MLP neurons of a small language model. Each row is named by its layer, matrix (up: input weights; down: output weights) and neuron, and shows model dimensions 128-255. Each number is 128 + 24 x the weight over its row's rms, rounded and kept within 0 to 255. Numbers have three digits each.
After each neuron's rows is what it responds to, as a language model described it from the Wikipedia text at the highest values.

L6.up413:091140148131128134131135167117132116170126162103124153129130131101095125143136157110139105130125123124166146124117160136146136127133152141145153129165114145088078146135099146139128128151162063113132119131162135119134140115119116108108110124112139086102120106102107113157083084125121167101125096145147099141182154150125140143107138131121107099130191112126121120121124128108151131116102
L6.down413:121126137096139133148088128124138130114149112109135175162140153096129086089117161112076150143131099125128096096087162080140110119191110104120107131103162134096123110113133127134107162134140112128160144156117137135120120086116112139156136137167130145148124138151099103165099141112159134144113162124139150102093133105144132059161158121116132133100140136148112121109111136121114121132142
Description: Clause-linking prepositions. Prepositions such as for, to, after, in that open a phrase right after a completed clause or noun, as in hate for, failed to, remorse for.

L6.up1227:131126101140128109186165121144133100165148112109139118112125115117094122111109102176114097113122157119125124124125141139169128134132159134110125128142127137120103127153133116127140149123166168123139076119149184130088112161161084127110114155129092099107133120130117123130185133122124094118129115085129118143122145108143137055105142130125186124151112120132124150128156131127103133100110
L6.down1227:140145080113103150110128093126118103132148110124126133101125118131093123136132255146107118167140117103118143113120127117154115146137138112085127127093146142151132153152110106119126142112138131097111072129125142120112134156153109121141106142131093129121111117135094142129152121143127114147149121091117134117117148133149139102140116180145137148159131150077098115117138146127113122109116
Description: Section heading start. The first = of a wiki section heading after a blank line (==Early life==, ==See also==), and sometimes a sentence-ending period after a quotation.

L6.up59:088116109123110168121118117139118113125122067105133133130085128122123084140137140149130082087107120104158108172155139155123124088079134134134135163151107073167148119116146115099135151169142126156123112109091114108143086103142074132126134122138097138139155157103146079161130141120117104119148128099101114105121151141141130136144172112118106137154106132116120133124136154090123124124150
L6.down59:147162127105205124124119127113129079127174183156137162141121166092144127147082098074080137137117142110145095136123172122157124157139125116148142124128144130135143085140132157143123159132114144118099135095132104110157133123118129155106113105145162154100147112101125162163137107111123153146114147129128087102119145165132105126136156179145128124096121144090134138160090134117122110099139
Description: Mid-word fragments and years. Fires on two kinds of token: word-middle pieces inside longer words (ro-man-tic, ro-man-ce, forecast-le, compre-hen-sive, So-f-ia) and four-digit years opening a table row, season range or date (2015–16, 1990 squad, m. 1901).

L6.up1042:128150132128099126157140129109098180145095126148162101116125145131149091126113124120111115089119103098128148133149151122129093166076143155125107130102115156116074138158098103146116154096111128117147128116099177151169100139116144155125098106112095153169117161145119135115152113122125168115114136158110114084094108101146143128115132091118141157086133151116141083172135127106126167121155
L6.down1042:129127144103149095142157120123120109130142123103115106102140133138106157151135224131137164132122149115121136104136119106158147151121099132136103101142090151159178094155095085135148148106117120138100151138081105081093133195120101129114121133117151090109150128115134125120183138152129149173116103069125104150111112177166122106170132093149138142166103073153136121122113100115108163135164
Description: Word-final subword pieces. Closing fragments that finish a word split into pieces, like ivor-y, stain-less, concret-e; weaker on list and table punctuation.

L2.up297:111110095102154102140201149141119108163106132109110151157130141106147120145109115126113146106152120092119142153125156131102118119140110126149101115138113142093152138139152154118128138169124111140070168160108107160131144110092140142146120111075103193138137148107181174087132139073123152134171132139082135099129142137173126143132108148159112073132123164149104145109120117134109128115145
L2.down297:100124146106115158137136115096127085142122142127089101142145124133156101132134114169117135089140111133109187152113124101145087143144118180092141131104144130118156166155128129135152106131137102126134139142099075125155091127107121121145098176094124129119132175155149168115117105087139131150159111134084126162077144134107126106061100100111191101112141111129128158103114142112139135127122
Description: Of in proper names. Mostly "of" inside multiword names and titles (Hall of Fame, University of, House of Representatives, one of), plus early fragments of split words (Gu-gg-enheim, Sw-eeney, Bir-mingham).

L3.up519:104148130156151137079148113116131151128116091125156121166119129152090127139119110155106119156168105133119131179169130099107133099114138177125118131109147134091126091143168101102132075151129064156126133121148131130093128144162124133109115124128135118098130145128097113141111117144132142104121106146131117128123129130169125104117119113139161164151108114074133111153145131111084098128168
L3.down519:152169170146094115130102124126133138151138127110127124141106117095144126140173086079085111132135142148120140096127128109121138099132166124125111118105128161132142129140157132124138114107174106128113092128107101174125124106112102075119151156164127101109108153134109148122142125110165147189141080111133111122118112142119076109149134134139108095133075117123130091150142131147137100108158
Description: Mid-word continuation pieces. Fires on word-internal pieces and compound hyphens where a word continues: the hyphen in comedy-drama or on-site, and pieces like Plat-form, aut-on-omous, br-on-chial.

L3.up426:139133108102098134164138137186127124136141147165126086125145125119093130154144090171102124113170155146131131090118148123155123159132162128146153083146164128125146146135105121146095132126099145073117097144158160102137129101099112128132148124131117136114089130143089128135150167163160121105167150124145165098119151143129153128104135121095107129132142147119118123182160129105183155148094
L3.down426:130127109129096158124053103136128128139136125128144154091180122119080141141127255136136098129145150137112149143150149114135094165130133102175111149138135134126113124129132134146115153125155144112144122111105115116108128128137093149155153151137118116123145136166128148124149139122107131127151101145134135110152124101119137072123095143126096105165141181118155102103134183154137135142133
Description: Paragraph and section boundaries. Fires on tokens that close a paragraph or begin a new one in Wikipedia articles: the final period, the blank-line break, and the first = of a heading like ==History==.

L2.up1077:108106122128103124140161135185119094091151148143111124144129110091116111144183107143143145124120103131163114116103149133113174112120189123174149093133107128103116168131132133176123131140141116119096127113157165125112142130122126129192093113162149112094114110148121126110182119115138123088146113110112132144102112142122167124158110128145104082119132154135144140155145133153179137115105
L2.down1077:148124103122131154147099094152137112114115158145113097108145130132107113127107157162138140119150129105104150087162145141115158136133180152173145102141135153141150138158132128158091175136152102098124098110112153143112139137128131177120157145101119104122131173171091143115150124132120142122136120125153098090087172095094158068118110140155132146136137133107138103118140146128150145166088
Description: Wiki section boundaries. The first = opening a wiki section heading after a blank line (==Results==, ==Biography==), and paragraph-final periods just before a break.

L3.up1403:161143135133176138113121145118143144138098159134140123180108166115127069100135112116124199123094140123158119139119164100115105094133158151143160093153123113152163081158137157124112109133106145138144172144157121137132149098137143111125170138154117110110145119113088108134103083100150124106116149156158115087175158127125096113172135170104137153106169140111143136126124137118136074148116
L3.down1403:162100157153143138112108136093123164152123134114099121148105123115143118132121080127080110157099103131148101106109122158158124142123132132125134157135112130078124114151105083110135137106146170148090134148105099152148122104146104146158117163133100128157110090136100154175099172137134113118119129098154086086109062131142109133097099159103081133133116145143140171137163067146133130150152
Description: Hyphens joining tokens. Hyphens and dashes inside compounds, model codes and number ranges, such as air-raid, T-72, 400-600, plus a few mid-word fragments.

L2.up1282:123090109108119108159129140119096136138160083124178115115129143109110153101089094074113129110117152124159104075095121138096117191134149142137117127158146107121141079163095129080144164126151150093128140103143121106141122096118128114129132125123120128146146129120160143142157146129151114136064150177136109151109142124139107092069126149182159128100135145182149080144151098124153129145109
L2.down1282:129154167105127096126119054160107152127084117111094102131144132110113150125129134127123149118135061130100138118088096141155128097145117138140126176103135163147146161133163123183149128106124115163107151105133166127104120094097152132140117101110131125121104160119112098133125097176130141149165141136120136090167153141133080136141110116139102103159119170126163114132138107132120113132156
Description: Examples-introducing prepositions. Mainly "as" after "such" or "as well" introducing examples of people, places or things, plus "under", "by", "called", "included"; a few mid-word pieces in names.

L6.up853:174130106135128134103127093126091132135062130135124160149156119158113092156115133156103109161121113108141105127131084100092125170119134116119173081142111122167143149145112085112134146142153145096148108130109117118141111135134094134091144119115089140122156184143116145117097128163148123139119140137074145132130123137131102123146130163120111104124111124130135122121165120097115134122109
L6.down853:108165168083118126128093094157123151179114117163115155120132126115083139106117112174134116098142117134098131151109121161141129134128119091083134147092147146151126118116111183124094112112112116085093104139138125116150140092090145152042098114130145136168077103113168141081107119110134098152133169132127111112103136139146156143149074123104156132132068053121142152105144154132100109132128
Description: Mid-word pieces in lists. Word-piece continuations that finish a word begun by the previous token, mostly in tables, filmographies and name lists, e.g. Le-af, Ti-gh-t, Ste-am; occasionally table separators or short function words.

L2.up730:146132107094090162083105084111104135132087108120127117114119163111116162125110143165141105128091152122123162119169134116160113112100110131139130088129093160141077130105164092101121120094173142104096141124090123107151129138104093151184134172144142131104140081115133109175128115085118142149095159158138123100129142157128155148085103136097155077110138126141149122145094078118103141084098
L2.down730:107146146159118074144102120120091148103150114090125171095094129163120113121092110136122125152104113143141123127127127127115125057091137135128125120121132111122109121129115154100150114095147104110159139120102111127125179078079080115122116096136107139108092119138114136103115177148172148078141104135170121171119155119144133118175121119192122132159119127136159120117139139104139136119122
Description: Predictable continuation tokens. Fires most on "well" in the phrase "as well as", and on middle pieces of split words like al-gor-ithms, s-ax-ophone, der-iva-tive.

L2.up814:125123156164120152136116127100129127126111139183135127153141168131110140162156146141153090116159137133143102109112118111122143133112139114148161116110120096145108178128124092101112158075119131158130173136141142093132143140136137097143137061134082113196135131144178214141121169137175119125125147146118125080100121119126140132119148081109153145106103131132121095142103201076120084124138
L2.down814:145111127164162122126139134169129120152127106136131115137144100117112106097100147117116117121112147151175101143133128117092140152156122131124118090081153106140105112122126083143132150099116140133135137127163094112176122151061158104084106083137115136128114115147123110141173160102166118117135105091160116136132131143141165144075104149114144100099129102102141118158157097104139111088117
Description: Biography place/institution prepositions. Prepositions and verbs in biographies just before the school, city or group a person studied at, moved to or joined, such as studied at, moved to, graduated from.

L2.up306:162107094144151107124104121092097122155129078146133132117151149131118130149114147133171091106123142148113130148136125135123149101110102169123100128139135106117077150142115147120067108108111118119093133120134090152117080158139095116118127117178089107105115128111121076151107148136101121150137153130146101130099107074095087112130154137094132138139087103107112102153107148152096124141138
L2.down306:135082141123137148129090128141126105088098089138133115135141080104137103146105184159123096110108155155119164124135163115144114086117155060129138135123075137108084151145124141122084177149169115116119151091115162121150110122140112118129126153154107117151107109098128110155165117127099107134143091086134102095141105125117099151121139137141129117161148151120148171144105117125125136135142
Description: Person role nouns. Nouns or final word pieces naming a person's role, such as teammate, classmate, member, director, consultant, and Mr, often in sports or biography text.

L3.up1194:124123154178135111112133132145092131127121121125136086146102124099124100105157162112134121139151105096138124108085132185131142122153068143196124117111129110133125116118143150133111128139113124131127138128124130070118149120160147126104064114122103087160113164091134106143169112128158115151128134102120164096109117164108126109143124099121117111122133084060133101116163080132089133124168
L3.down1194:110107191130135126087142106138120126197178117133078105203114116111182111089137130139098183151125139130108114159108132119176124119107120156125132123082145118104129098125107109123143105139161120145114136087117098102163133077121145157118137162102116100107132138122101173115097146108139110126142143131131147141122121147184111125143160139102126139100149134163098164138116130118100091084126
Description: Plural noun endings. Word-final plural suffixes like -s, -ts, -es, -ries closing a noun, in prose, tables and section headings, such as Bolts, athletes, Charts, children.

L3.up767:152079117138104168129129116116188155109125138120102105101120123122098121102133150117116188128106136144136120102139129157113101189104115127123082157152092133120052119171142129133146149145105179137098090127109151168132147151137154142079119135128084131138135161080133132102125149128161126139136125082104096114144176124140167132112140165154151102107104114136162127146113119151135138098114
L3.down767:102158109119107111113158147153106106144138153120163158173135125164155165138103193104155145178122180146141141131104168145111156116127122147121121109156114135135113161126121099187171108097110120124084159123142111104140115108138134138149148151122140118128136109133109132172119097122103113106112131102133158132148135105154133151139093172127123099127179130129155155116109138132099137091153
Description: Mid-word continuation pieces. Word pieces and hyphens falling inside a longer word or string, mostly hyphens in Markdown table rules (|---) and compounds (non-coding), plus inner fragments like hi in prohibit and uc in unsuccessful.

L2.up269:124123105112166094095112092114094110128150143142113123136155128075114102134132143125123135148129155125133118109077182083127123150123088129102125121159139122123085106138126152115126143115076100142116160188114128130147130066123138096130129112129081140151109156111137146120106093102152090153108180102115163088131166150147079147115104147109132101094158136122112099167138104097101092088150
L2.down269:200158176142133122104143148155098126108098133178111103124129150105140145151183096116134154149164125117128160176111130100088148107114160176105123146085097141117111146151121133115136148140191155148123092147126136128149119122169120120136115111131133118122137169136169118161138117097110116127166057119115166085117090155140157111134100106134076095122136118098126101115131084119091108131171
Description: Mid-word completion fragments. Word-piece tokens that finish or continue a partly spelled word in headings, titles and proper names, such as Bes-ides, To-p, Train-ing, and " of" in University of.

L2.up121:128111163129135140136102133110129143113089162125108072092147109088118097093125131093128147129129119165123132103101170135147150171108115095154169159133126133117124135168133142156124120112118107118110163126140142178119122128123097186118110082106127070126135139144128149140095131061133186160159103141125110109147111163110120144120120130092107142131095157110129165151130160161143151101174
L2.down121:135116161128170170110151106116098136131149119097128177081147156148103087119135151111084180092139095127112126144120135100152135112115116128136132107177114100166133061121113113133129139110134154127146105127106124168121134137136122134126151138161142147062141113117118131090148153131153160121091163130147099120124186162144115100141111118161124126143118133089153094142124131146118117096138
Description: Table header and separator tokens. Column headers and punctuation inside Wikipedia tables and lists, especially Bronze in medal tables, Chart ( in chart-year headers, and dashes or brackets in credits lists.

L2.up798:096163151175122124118148141144140137137109147084136110120098140124134131110143140128097131152107090122140141116098138076150146089126137128141162158156168148127126098157116092198140093120131116134148128127138130127139117101157105107077096117105122122129162139139134117131112118140141162142139117152102173154116186121111138131136147098144112118142142152146111165118099132117094114116099
L2.down798:109132116117181118100117130144134163122085144128127121115121139129086129139139166144122106159122116126129155098160121130115179152124128120133144122098131098152140134109134100141151142148105098098165134137117130120090124128126142115105150140107116109125145137096115097141155142138098160154146125151155108169078177163202127159120160161114163110140161140162114154119110129129148120111132
Description: Word-piece ending in "s". Fires on tokens ending in s, mostly plural nouns before commas, of, or in (years, companies, walls), also mid-name pieces like Alfo-ns-o, Wars-aw.

L6.up797:137150141108117115118093134138157130110129168123136143149166126100084099130131158089111141163189076151148175087105111103089116124101116143170145136118131067101091147161114134089127136124101138144157129140126153056154123108131151147147140093135129172126172153132142134106130101136156159174156123117110142140122127102130138136139108152119161115105130133180109125143127170128116133142134
L6.down797:122090108092127108154173115115139138086135119135130093131174126125137091082112131139127107123125154107090087147148159151165139104114096126162172115081104140100117196087089142120150085122139081137144134136160124130149117163153125148127104125109108147095097108124129131095145131134160104114118111119132138120116143136114087123125133161138095103118118158119141108102130145146147146084103
Description: Linking "of" in names. Mostly "of" (sometimes "in" or "de") joining two nouns in titles and names, like Jesus of Montreal, Treatment of Animals, Armistice of; also some mid-word pieces (thousand, Buenos).

L3.up2:121133124073127131102110082133105101150109143121172129120114140100124155132126174109109105127074123102100143139047164111131162124147096125155138088162098141148160116109168123084107155125105105124099137091134084086148118155142145130161099144157188088136148139120162147091156144117115148154127148129126126116164141147146120130127106125131092101211109141153113127109104135141146117139147
L3.down2:140119162119077175124165177152153145129121132176170126126157151108104107141125184132117130161133122118116107169108122113138136134128117127111134116173104082141138098120095120147128092152138134098129105120149111110120162090126095103131104092109139111095110111151097104127090133138083148119135157144119093150138113108101105129108111146115162148114138125163114120123113147166129117097106
Description: Infinitive "to" and contractions. Mostly "to" after verbs or nouns of intention and request (refused to, planned to, orders to), and the "t" in can't and don't.

L3.up156:145156097167137124106153135114144126117065141186110167148133119086140109145109133096097101125118078138136133131118132105119152125117161118102144108108124114081147176169094073142159140119149111104139146150103114106102140095105075138154114129135155112126137133107121141168116127093116111142158147099076128134108114116138128108129094118092128141141147148103107149121100114124131159093139
L3.down156:076138137127143136144146138117137171131119143128157138146118111129093130097128084145083142145157118116141129137140086151099120152110096155087136099098146133163120133089135150101038163108152158147138162137149096153123150166140146125106149130108173111144125111095122121135133140194130153142156094153125196119151165186122091130128147139124106107147088108136107155102147125131116114144094
Description: Word-completing subword pieces. Final pieces that finish a word split oddly after a short opening fragment, in any kind of text, e.g. swe+ep, alo+ng, cle+ver, oka+y, Str+ong.

L3.up223:080144120121128145083143146104112136127134157119142155099110128095072149158139145089120152146124093123064098114168110148122119168174115153139163127152153163130136128129142143161113131113119130138116166114121136121104154103075144081148071122097142136127121165105174144168133102134173148089132135107101084147073142118130128140122116101130121135056152162119112116082118163137130127131117
L3.down223:121104161165153130149150173157129152143145196116077156109111133119090179154143148081127110161142096093091137187142124132096145132131103149127075125108120114104151133132137116155130124108151108123150113150154147112124136098121110117105112117144170109136105147124137162119152136112150104095098121131120150137108106155123118121093123106164116118189127146147145145146101113099103117115138
Description: Mid-name tokens. The inner pieces of multi-token proper names, mostly "of" in institution names (Museum of, University of) plus middle word-pieces of personal and place names (Tor-res, Thurs-ton, Anti-och).

L6.up956:140152091152156113147138164117149164141108086103098092125169149180103126112099136174136060127124125143162126126154133105177158129116109121109133150132101151134128151135124092107114087146060118093095144141132146117170118128123084138119118096132124171118116131142139113102138100176132089105125167053152129118131106137112098088136120083173147126164099142115110117111145159117131160153125
L6.down956:078123130150152147125170139154121155110124185119108138133138123109115155138122146162113181120128124112128142173113119150093079092093148124130130125154173116107142135118071119129131147134178160112120131102125120122177106158148158124146150125132120134097157135112109152120143122107164130152153112164143148145151083123109157180108133150091162132113105115120107143145096084145104136109132
Description: Word-completing fragments. Final subword pieces that complete a word or name already begun, e.g. godfa-ther, health-y, Führ-er, and dashes inside markdown table divider rows.

L2.up1152:097135111118147157121141089145146112134110162118112151165128085128144177087111101143142129101135165172104146133107138096133129139117151112121115101127122112147122099112150111122158159079119125133122141102089158115114139150145132156136116099139151130136140138087128127117137144132126135153126115164142135133109140169137057127125149172151122069110119113154111108144067125079129130124173
L2.down1152:117137142108151097127128094108125129098150139107113154134138173115151102153105136120139138147131097127151121105121134140128140111153103117159118192140099097167135155084109135115120183139095078143132125091121132115137083116147143144109122125096159114150134152146127099170136102101120147109102155125150154111121165135127100146124163170103111081153144097124133168115116133090141161103118
Description: Year number tokens. Year tokens in dates, in parentheses, ranges or after "in", like (2016), 2013–2017, in 1994; rarely word-initial pieces such as ro, comp.

L6.up285:166140135132149122111116131116132165136107090129109142108109128050093085108119119163150133119139125140082082107097165109175143134127146098142098089171128120125125138115139143094143127119162162143106170112131154112130141133094172084120155115128113139095114115140111094134081107152103172100134130099166130110124145105132130127157117124119093112084127141127136140127150141145133137122150
L6.down285:162085086146121100182096137176171158146158142057139115095139124136174096112134111111154135123099094148102156150135096136116124135112123105119111147068151166107125102109096129105112111117109163141171128123146130085074134158125091088136117149093124119139166130078133121117108120145086112112142174088133074111113108122157156130132089154135110125111137120134108093150136155130074104165092
Description: Middle of linking pairs. The middle word of "as well as", plus en dashes and hyphens joining numbers (10–12 mm, 21–9, 12-pounder), and some "and"/"to" links.

L6.up702:103150119153128061095153128118165124111130178130135109139100119104164100138128149149133153120119128096154139141105158119115143086131152140121122097115129195121148147100125141129088116143094123153111130125134084104154139085103149132142085117094115110177161140134102121063158129172139157163129188140157166090126161143124135125086150177143095075128168102094129132131136158113178093125127
L6.down702:140102144110102152122103135129122113069136121126093185147132139142109158155151132104123121122137115130120129137150108115133139118124127131150068112152139126132116147167087091104169133137117172133125140113170139134151117172122129124137126143153118085141123095160116133175141104130114120100163135137134111132175107142163127152133159201137147122138123127164141087162125110110139128126116
Description: Category words before lists. Mostly word-final pieces of plural or category nouns (categ-ories, reg-ions, qualif-iers, ident-ities), plus commas, colons and "with" in lists, tables and cast credits.

L6.up464:108132147135114133187129127150117126132160149143095122113139191112130123087117122130131137128156107167173132093165126108124140131108182095114099111127065142111135112147123130103133132113091155129126174090112143104112156122129138117112120158159098138114127121111114109113146100126155110122097114081148098109138141137138139096114136080099157185135078101135125130147159145147124146125103
L6.down464:140133159103109129121136172118138119133111083106143079156128151141127049118170134148145148119147132096106112118146113118141130123141098168161125141134117141144126143133128083161163157139136150116135150142129101095091097147155097142137194121098146107134150148147109173165112114112084122127100135112130122135100096137122093179107135180168075107134104142109162152134100151088129128127139
Description: Word-final subword fragments. Closing pieces of rare or foreign words split into fragments, mostly names and CJK or Korean text in tables and glosses (Góme-z, Tsuka-har-a, 丁…祥), plus hyphens inside compounds (Olog-hai, Wind-assisted).

L3.up227:154150103154114126109160095102111181132137132120129126138171103138107136138139147119144163121085132086130094127125133124108128173121112155184134098112124116121126177121143092119070123163153091124158125174163117095176114131114129140104137149141117105107181160168129112129135165141116194102140186092131090138160110134124129142133096169137154159108125105144109096155128134120142150119081
L3.down227:127162163143104125120126148113145116122124144123133124126164156146113142116132154181124154131120127125161110160200138128135144173142170084123096080107136111108136136118123115105123104138151115136160111108139166128130119080133141111140125083143142153169086149094142125125134121136132137146087129096143130161141161123145109156124161140118100133116120115105095152090155095121098101071143
Description: Verb complement prepositions. Words right after a verb that open its complement, mostly infinitival or directional to (agreed to, refused to, invited to), also at/for/in, plus odd mid-word pieces (pers-ua-de, to-uch).

L6.up79:123150118150147085134149126158137114112114120130134126140122131182127140129135132153136176114092141137126124116142164132076113116137125101124124127167114135172105166113133117128145138112068171107117148123170144119120133086130142124073134171182130126134149122116133110108153095125137080142159111141143106138099136139104131093122147128166169100127112092141096132115113158168149098158095
L6.down79:167120155163150143122131100137108179170146124137147151091164133100131142116132229143136102116129110080116105162135104138145133114191152146145111068117076160137120138148119165151137105106144123147119152159143140156146113137130157106100147154098172155100180126166112079149125141168110147134139137171133097098134117128124137091091111147124141117153116144100118100124122117131172126165135
Description: Pre-name word completions. Tokens that finish a word just before a proper name appears, mostly final pieces of first names (Har-ry, Est-her, Kennet-h) or lead-ins like "Battle of", "such as", "include".

L3.up1270:135143128113144167122146104139130120123046144152094156152141134126102127154104096085161115206096116109146109119125113083111155132151152145091162139123158135111145157114117136101122148156087139142126114154112098122143122124129141125163122065131131120151136163163125148128164097124099122101144106113155158166113104105105134106119154165128117104138114111140132101114128094105131150123155
L3.down1270:102072159109132101154096153138138131120174113083108163131121120109149125130109175093144113136161120095157152075156152166156130156131160076158165129135120128133126099115132112109114153148147132119123145133099073140111138126112123112136098134060145100141148133067108090136127129112121101076159143153089103135100121105138192106126140143137133103104131147110082156142108133121142115120098
Description: Word and year endings. Final pieces of split names or words and year numbers, just before punctuation or a table pipe, e.g. "1926" after "in", "Ge|ena", "fa|ca|de".

L6.up1007:128144127112108162107133085126102160183133135123101147131119074130094110102150125101114158158163123097100141128148125168099112138145133122155109096110129135143121117099141145167119157150116153102125165156113123109153115125167156160139119154090158123142136122123117133145120128143165124159120153132127122136109116104097133126180137117110148090182135119136122085119167122115160144111106
L6.down1007:123119110139120100125127150125149142150125136128060114120145097178095142090156154115093107129123102114099140205117118147098110140143153154164107157148143110142149134092161102171134146119179128164130106118105143125115116117106129150157081138166152116126163143121127111159127133135146126116126144160087107164143160114144163141151116112143109121150146137119110074127154107110151117147106
Description: Place-name endings. Final token of a geographic place name such as a city, county, state or country, often in team names or tables, e.g. York, Cardiff, Birmingham.

L3.up740:129132074152134178135151142120089090168133131174149128138144110147155128122076099102152127106155152127136124167112127121102147141128130115157126111140090150136122098091176150149137138112120138073131156109127113108131137099121148153075193139127169175129129128105144144136123077162185149105095133116150139120142151136123130159127131166201120162106124128146117105141115111145167117122104
L3.down740:143103156089151153127081157101117136122088150164136135154172128147126123134087192114116110100147089112172105106081157140101068186138117172152120133109142131107141174090181111168100158094176128100096146094123128158134149076116136163116120149097135108162160145146106112108147148152122092135096120138116080115128094106148114138102151153149116133112113152120112151139127135129174143135139
Description: Example-list introducers. Words that introduce a list of named examples, mainly as in such as, and also including, include and like; weaker hits on scattered word pieces in names and table headers.